python train.py --n_kv_head=5 --attn_scale=0.177 --optimizer="adam_variant" --doc_mask=true
MLP neurons of a small language model. Each row is named by its layer, matrix (down: output weights) and neuron, and shows model dimensions 96-287. Each number is 500 + 50 x the weight over its row's rms, rounded and kept within 0 to 999. Numbers have three digits each. A neuron's up and down rows have the sign that makes its largest values positive.
After each neuron's rows, "fires before" lists the tokens most often just after its 100 highest values on Wikipedia text that the model never trained on.

L10.down436:494426541528528456579456541560432500557561501437416534474422551521468509547481493470500497516487512452528499491410477487498563542522441462523481608582539455494442506599545468578513490391442488447520495587512526464490554515389495500567381521487597548397424508480515589493459479408483394488447500521588496435515539497418479591515516448497446450550485374447503620387544475524487476524582456537531460486446579420473514471427438589514515506636465504467550537383384437475437538506460508538507490507546441477432499466479553481444545498489450504484420515461497563510470478507435526548
fires before: "| ", "|", "to "

L13.down229:479459575557560576473510514524506477545443488552434491457547492520462553529473555557466494465525566485386536544559597519499468493514522460480502505455454542477476490524560437516444484509519491501657456543518485541608530476411412515450530443397478424575438361500552510490519575519559566451502485520557414521472529536478480484447574522575554545476491564548492394506490414540475529465446520510459504547516520356504539467445480432539565523420506515474506466544557515554491500537499536538513490485508576469466435481531459449528470459485492461489509400429479463540548491543534545463
fires before: "\n", "\n\n", "mi "

L10.down193:513453456438546512454475554513545417567504455484500533459458554599414415485530466490522513576500424455471517521481409490379514557580474544527546429531531537455449436484421504513487507563354568454466529488456430538507459526530508478471485498586545506555521461440528565468517529470554553452541468442434556481435639437483426586544550506532425447480470413486521592447519391473516596482474406524557475435487545474413484459496544529535579497569545660512426534455501478495479443529525544575495505512529550504522482529539430460496616511530504532482384444512455479463493507489585480521
fires before: "| ", "had "

L9.down766:583483517476493546550476478571563448524448608533506388426461431498628489400449432483570436463600510466509420478495522504560548520436448551506602569494531468513497556564492549519498527434572432522528557495587440531482509545514529474522396402573528477441540441493505507507478457406540548401394554522513502472527541375432432567485430482541474574455428492466490579483579484505519532562575512506487485483540492494467569488407484628512441535537466602395451550540420529539480455457510421427515478496478492488607555535519546480558450481560475456510443440475486453545465552555508491446
fires before: ", ", "| "

L9.down213:421540496616455525435537531527510632494549488487495548494479542581591481514597500555406460486440510448507530491485572540503507494469494457479467535446533380460546516492495515558376371534599438548469559484482546490563479509468512476468476606432568520519385502522518513496582567370384496446528523473535474474565426521478460491506529476562477472466602437546569429404472554502459461509553574561525491600486468474487507473527506484498510496470404539562446609511541483475441537552516575468471464460437561471471535579488492515535494424516600495456530518493571446425476491542491590552
fires before: ": ", "-", "(", "; "

L10.down116:482523474489517484450512497521446571552518497478440550604430515553513498434517506469457442513484457529569453551541572527464521525439462451539528537514477501556485503461496501593470435460364519570481508499453425480475445474421556519558420566466555502524444505482509465522424524507538456547532538458560608465492517509459499537526409521462496507649561493505455552448493471492511580529498519563392541603439412435555624480594539491549559515411417478498512534399512527518469512602553467540545461482482525398488589486492528652435525480563571474450486544537495518549486459389474516488
fires before: "| ", ". ", ": ", "–", "of "

L5.down575:574533501463507473636584380568525504560453484572474442591458570508523554505400446582506506496482621504514511503439538502494535497424526487503440561448526507539502486520489472442553467495395515453624542573535491540518529473510375591524508453499552483452500523571544464552510442440540540499445426576500574512484479492563564515493479507522568425505489549575561523463456408506464496431507477467497491584459455515500478526515482462490515414483441503463514515511521508507510535616419516494493504565495510505593477462556455485481584525538547493591513595439431488472483521521542497562
fires before: "\n", "\n\n", ". ", ", ", ") ", "."

L13.down590:535520513514537483534464391587530410478477419521485490500450489501442526412518458505526508558465468489539503511491521444483430442482486536512526472434552593506456621484595447453471498488591484509442529446470529509544528468554442499517484568552491478563545500451547455549382522505496471438492469520435380461476486446499487540496451366543483467490580457574531402499577471468563456476472522528446544473422492415500557461426555462594505459518522400504522474515483464467587574507511482515530588522438507423536529485515472386587435450501489448463583576458525523518614524545490613505
fires before: "\n", "\n\n"

L12.down826:483620408441510583514526572546547512467502442534447505441516526500537550477562443547451406478417490495527547516423431536520462452466489587442442490480470467474403493451491501522462504437485529529530512483553408418510470485458468571531489417478590446541437420476418489482517524550582436467454557510416447494529505551544516491530512467564475538540473426575492438547444498463519588470460634473463534470521519431543469481507511554474583354482411433459468529434500471405481548544579434544536465465380560427452478546434606515475564533475534441532503494503523482438511496434498612610
fires before: "% ", "–", "| ", "); ", ": ", "("

L6.down560:524554535496530598568399468480522452577468461511567469543594557489522446516452429448486485504422527446480563542545473508544523489521511484539467548418505515532531446489495530525484515461523441455429522536570598462544468515450457473489535557536506545583502470501574454461423566573518467479515436530522447533464500554559462582475507609526513437497432558466503484452527487515506604483473545488433548477504501498539542437586579482532434416391477522490489482523543487480483559538436437508619517564517450486479525504550522340500503479524544542571546556367445573569467474432481567522
fires before: "\n", "\n\n"

L10.down262:523532536497456644498506667503471512487481492550550528541461496547479448560511476490495506528452526613493531438495550560517461469501517488508525580459524535481487531420471551573494479499488482506437600504388525528487467498504426494564576508544499446476489511464349417561511487541591520521435471521420482478457578503504458471483504542456507456544531568472495407471515559438501556525514484511561536552493410487500550553479480391554572450528503477520531425497563402431429481508447481488527453526498387446475578505426465508519510542462476392508502625499481494525455491560421482487
fires before: ", ", "'", "-", "\n"

L8.down591:493508516535515437566530542503503508567507570539484563521547469551534548539439509517497439531501531482517524610454513459454476574418502626446529467506529507502493493435475462492528426519533551486413501483497448454529475516597525491504545428415486496529434513467461460456437484490504568570442542444490589514514477534448477549426555376468440535517466424468491404480457520477532478454447485524463587534642468568533464517524531461540541397399434568477549521580514478450408586545503571492444541471431483495403610439590506534425458477538548489511499450406608509571570503473529569532
fires before: "| ", ". ", "\n", ", ", ": "

L13.down64:509485513455481514476501529660580536466523572384437442466516550572516514541443620501472627491540428540544545410429516521505498448480528450503561551449459440470426461586522508507529537452530524488497522504479539521442543504527509485563493519453470505480561589524530543455545449450557418402521446491469516437472512482460487463463499505492426546524478459507480477476556580490489514546584524640410622472499539564461530547352439473594554456503503367465554543439470385451510502489452468477523465445541459493474494530520491468525499518521494521591537588601492524520518601556560473533
fires before: "| ", "of ", ", ", "• "

L12.down808:529569468506440540567474480421517448477494633472358506484580553534485521446518419526526409532555478482420501527345453564531542523546506504468459475398535430446489452590579413439549572478475524461624471555442573511548468499438493511569552475541536536478468409509430467483534491522559490383516528556494540585527468558556460434507481465422409467494521504460496507522496509592377495522507458567512508490560444529386538451532535525490516548517522461524451443436537548514517554490463512525522538567524511461448453601415512462461485484444490561445513488564537502557528522458469487508
fires before: "==", ". ", ", ", ".", "as "

L6.down282:550495511467422483479431461455496503549490423528450467544474494471556498511482548421435495499543459495507511467465541603526446526433544590495588447535589486459484516572495486498438491382557528480686452514491622489521534454483413489523511484530480570379447565444464404526463468486610557358397487543433436486409492489562458450460518530449534431471497545507506501446477502514514516484470506542530524480526517494432439454474497406474567467572519535511442526462491526517602486535536476406414515539636538470422530581449415518466555464546457511481449437495516528451514477450532495536
fires before: "of ", ", ", "side"

L12.down187:511601609412454517603598455509428482470422467445536564418548467555480533578572588448453529561522488600497553511521487522458431457473513570501510521500483515418366467461461542491462491475411447502403548547456522532415560476543434454521476474509525455414562504513517472490497458510519548477575394478517405505537518548485492464470430595534430434517444482521519513482535488509498538532420576595470507550552511536506511514428465441514469471495559439524486518478495497519453486544429531474552431474417540426440463457551390479577474525425506602539457504401537481470368523453460461413
fires before: "| ", "==", "-", ", "

L6.down279:566522569438569515514476512535499534402426581511456449504485471478459499542543391493432425516494521513506409492441537537471508504502530551484533465490501433519422544544521510462586539523521497585660520562471457548426529460455593509451538469505607542505453584489493469535488599553460481438504530515518541556493533559471404549488579548473523433515508490498481561467487443606303501490474394461487574471532477474536441493400530542427560474566513477550418555522490443442554466591455480472511525487433515394561497539526474402470525507426423514512526577567549455406551400534469450501
fires before: ", ", ". ", ".", "for "

L18.down487:521506473467556468528542540491530529490524420479475487492443530421434505473416491513454524467538560575561479490580537488456571468386502470477582393499552403598516475490409580480504474543437518513473495493588472536518522504439648571641448524536590476512508489453486480462435468541510447370506525497517583538538365487489484545462526530636482426546500496614558476472564522443489488502522555475404562498477509426452449552521496460534423541427514504610503523582505503487519462512479546459487474396509507527421491407504483617508483508489451545507381530530470516454517556478461439625
fires before: ") ", "\n\n", "a ", "his "

L18.down273:542461437533471518439444477404557508534517535471483471556501408397516516514400463501530504441506530425553465477558467562522446450444503452561457379535452531591450461478536498510493489462543499504463481510548596537459514383469547573484532499486477492619551509480498521432542480524488476445542526599513508527433480454570459515533610465454446565526542449474527559479510493451589567395480580471454473458497521469472438555543608458545519543525498548458570381557487629498533530528431526406496518558474595526395452466455462464520540530509452469543563553483431476467403446487489547517
fires before: "a ", "in ", ") ", "of ", "an ", "or "

L5.down813:582467515555444549437570460398519481539538491487467503469566590530518537464509486515474470569487524353578550566357541448393492498507539469528484609527512546462502510583458523477543488489566493465442443488393431448456445505445526535576524520490532563466466388549457485573466462526543519455467529490449412465477479456432468475472503493456567478471438455525537485486433451577625568493505514519465461437501528479500445473462594476525418479539491538526527518453458525525488553486560480534557489505406504539500514509485517502489621528443498502562665449467449478546528540474527550502
fires before: "| ", "|", "\n", "–", ", "

L6.down759:477530533530424545381516443539570481543460608451553508497556495564550501561481564489526552546480496470468478510471538472587465577487587483539456564443476455527481506564434525523487513465522521546601438498480651556588424469465516472485534388447546471561514439563493469475509525438452502580532477520511627420506517506470477517483477493524402523516570521531514525555524449546503439484566519588427468555533426562449454512468421533417504555452496537436475504491535482546490513563456523443472474412489538545476498554434533489498520440536515476440544479519525452514498508486435458608
fires before: ", ", ".", "-", "–", ","

L12.down682:444516447490467480480474525563450499557515461421474432461519471452513453472552537422483479465520439428528401501391480593445601507529505635533506518438589514474535626545555520463540586506477491507553481569484514569441481519520520543488563418532499539482566475521521499481525537448560565494504467480526442497422609439520346566543483457399459500453578467481473543395433521479450533405547536601493513606543533509543555486474435555411497479598566524513482544492489574486473522490487515488433505493562508546462487503474521517474461573517533464547464439561512497505485518537424484559
fires before: "| ", "of ", "|"

L12.down730:576565476482433548512609455502628483523487437456515542506481583437454546542587582447475476561488521463487472510499469569573467554548572471509526497581458475441442497463511536473536504542535457511637510635586607439594477488506557440490545501502583485526552404483561470547539575499522432498471430504532537472478509528527520545468552479503450495510500509536571407551565495483432528526384481456559479528529561463536462509441413506534537545492524532510536466470573582477561594416474526479442496558514528517519420535456624372517517550480605521523591498469604431472538393431450504547
fires before: "==", ", ", ". ", "| ", "\n", "-"

L5.down319:536473498414570543473506548527545529493504599423471591493539506511370503540640522481527568496441582394523467478451575576479520504526455561481493583460493495487531495554471457541596529445556422468542490499470518561536475494409600449478437454523463531440520482439551541466433494499472503522500450463593531522479403596499402475454453564519462572491534505437485463537542533545426523520531434524420489524576582566489560524499500554413505552420507461539387574481497523506462464556519608429485564491554542525472509514538548513461515596407536412526432553506474520481468504501467497509
fires before: ", ", ". ", ".", "-"

L7.down355:476539474422493567468433503530438462598448473549441488382382467499553449497461417493490540524483526488481551421453428572485570474545522502483492512498543555403594479499492488538586496459517524389643444477523482439495578541472494471450551458470519614539591428490515500457487562457511437559505534559458452483475557529530501531458355484503498566595526492488505453462528472505470637482498562430561526443569507478472446497505539516544415573489518504465425474496495511466451550515538400474504559441571587470446539497565514404454547513532513556508409523526522434535464471511526607459
fires before: "–", ".", "; ", "\n", "st "

L7.down740:463494463505467517521457505557423475524570526488547509467584561518475490470415487466514525559503527541470546517506515457502530554488505475548581597389482543510492537622522501527541478477474577512669547529446612470428431494496528499470504498519519478558482583527478450525497505471565446522471482510478498416455424512581540478473430446503492413621548550481524466451469496460467449561473324597459581561543491495493527576440462506472596598539475398510485514581546596494619501538512551524427499420513501564408576525455563477453496508497501502538472490474531564463467428496538535527
fires before: ", ", ". ", ".", "| ", ": "

L13.down785:457486500526527457501532540476366401561464546481415510550508544491463419447474405468452526446462476518470539492463454458551607509521543505541509470485495514466483503582558457424497601484476431533590538521527483499488438476529607522452558538540505465555576514515537474598447520409432517442583358533415471497490488523529496427492515478526527542519408478441533468554527512571482516534498488389522516523575410442489532530478438491460487531535485429483491611527581559378508476477482496499528532512482489509464454511475519470453474480461502506570501575543621544502467463576450453540
fires before: ", ", ". ", ".", "-", ": "

L7.down104:481607493563523564423484474496565500509539536448573526523432530485558551565501541465488555507491460560485571582419460494447569469579521578564443488429528503480520536508498482502448502510474473489707483457520498448497373615551536484532562447452432493515592424494472452486463443449434457517479542478482565487455458454500479531562470499512491424588490472461473459505619508484466509382429529527525491480458473550403422515474473493479455586506501551474461518462485532457579488495480462512449510523548438460547587541519538444525481520500468538562457443550537514543475490395471469462
fires before: ".", ",", "10 ", ") ", "–", "-"